{"activation": "geglu", "norm_eps": 1e-05, "tie_embeddings": true, "init": "normal", "lr_mult_o": 3.0, "lr_mult_up": 0.637, "final_lr_fraction": 0.1, "batch_tokens": 65536}
MLP neurons of a small language model. Each row is named by its layer, matrix (gate and up: input weights; down: output weights) and neuron, and shows model dimensions 144-239. Each number is 500 + 40 x the weight over its row's rms, rounded and kept within 0 to 999. Numbers have three digits each. A neuron's up and down rows have the sign that makes its largest values positive.
Before each neuron's rows is what it responds to, as a language model described it from the Wikipedia text at the highest values.

Final word pieces that complete a word split into tokens, e.g. for-ests, wood-ed, commemor-ate, month-ly, with occasional whole words like later or her.
L2.gate1261:444489568449518492529458475508470449550477485569466571485552512521539592547486595480441520554529496456552524548480463562460437519516443476480503550547462487499519453491566479550517527533512479468425476470554499443566447513495553483500525514515487536486579460440506610555488468486425469493
L2.up1261:511514554469461520510509430477478559447463446561552609486564532501476489551526527493520563479494543509564510546499510505509555544527541486447528477572465504507489446453491521553527551436465466406570517488540554489465521510471457471493495522474478460573497413483530474510480424568461533599
L2.down1261:504493496526526503505489448499465522516464490459469517513487514519503467497419459440497493428442477569477491489467437465515539481436531547539505553498498470554550509518566539478420434467504520426563488515484501549475483481510471457532503516497495491510462509549531519426507561435497489486

Short word-internal subword pieces, most often "ad", continuing a split word or name, such as ball-ad, spor-ad-ic, Sab-ad-ell, and also ar-d-ent, exc-ell-ent.
L2.gate1335:451487512453490479508445465471488507504465506452433512473512521419542544481455425534470497514473483472507509485505506506471488518555509499519496538548490505443514535515523497418478488478515525459501609508483515491489511399473457510546539490551489433450527431402522483490521477463512474497
L2.up1335:482525508587471547511454502432565435461501516473457463454467538532503476471577506437502585459507554449520523518449557543456496540495485527502529542437550508504456574462527466509488502435513541416455584488473567482530527495500475505442528468473464500473487467427502546539543575491560498453
L2.down1335:557467496547487479446534491474547469563444472533541441507464529548517505459445525491463482527466485548529512509552556486526473440439493483513496481544534501533547459507460430490563582456497526488541520435544434529538527405570517454466494551463468512447528522538468495448543521532484498576

Short word pieces in the middle of a word split into several tokens, after an opening piece and before the ending, e.g. exc-ell-ent, rem-in-iscent, gra-v-itational.
L4.gate1266:480441525496553426528492467522577462468506403509430471493490540485510501495455541541506471546481496420578540557481520504501454524430484479515500555495512483515473465509445532484438522480440457504494448485461491521550542554504480462486500516437474450505544533492420486498591491461538475480
L4.up1266:540515550496508488532507473451477458527498518484477479575541592511484511513437580553506488485493530490508474526490496545506547470505526546453516540550453495412505504466555433463516448563473503490466578508507421505526511474530510529493502568479476552501503502516437449513506534512517528477
L4.down1266:453517511449510428513448600534501469487495466528482507523510536486514452596507486568458530465523458527492477468416508469550520514515489467566525518499458499534502511483524478541458536525465452521484505509452523497506489483511590465436437534521518468486521470443475453469604495484466442487

Short subword pieces inside a longer word, often just after an opening consonant cluster like tr, sp, qu: tr-ad-itional, tr-am-way, spor-ad-ic, qu-or-um.
L3.gate1179:519504531558437500478478503561549438541512472406499420421461497435497486484454501543503467437536497467509551528530500424493476578505529498561565549511475475529550478445496425513527501453508487505512449430427498500552512506519518566520497503605511506507499455545427434548555512452532471533
L3.up1179:496543465537437529503424572549431446528603443479537525549556499427494521495516391463510547488528484529514476489560549426559473422490432461561526502508437417521525553474491440542467519449574482495525533513493497491503544496479471521502565486546459436474587547548439486486465495526469467512
L3.down1179:468467456508497471487504396403462515518524460526588523543473518542548467483545513546605464503582506469457510534542532531525465468469515452485445484522524503540440493519442498500455556531470533438560547550488500533512515532438471513491500504495493518492525505444492525531525495486531509558

Final subword pieces that finish a word split across tokens, mostly inflections such as -ed, -s, -res, -ly (watched, theatres, Monthly), plus occasional phrase-final words like them or West.
L4.gate980:437473527480467516532520412490474524540497513428540506493512473467527504500458459514488504488561542469483557474428488482525456484552460466518545479537546555474498463521429473522502482479475488513518601519519479509465556508511533533524518543550521504510504442463518558514481577475453466488
L4.up980:500494542498544538498487509470406505520483437568505508521491503498554483508535509511522449496503558437549501518490433511469538480484408464577474508486500647510521517420501501531529424465526520503467497473582387538556543505492509495534560465515530421566565517493476493456473503423524541457
L4.down980:426521413564454544528507524498553481455537505493462447495490468495473511416497516458488461513480503514463487481499507502533509503489533586558516537477506507569509464533485464433527584486536477489496456511429552476514493488499520480468513493505530509426510440479533565462494554507476454478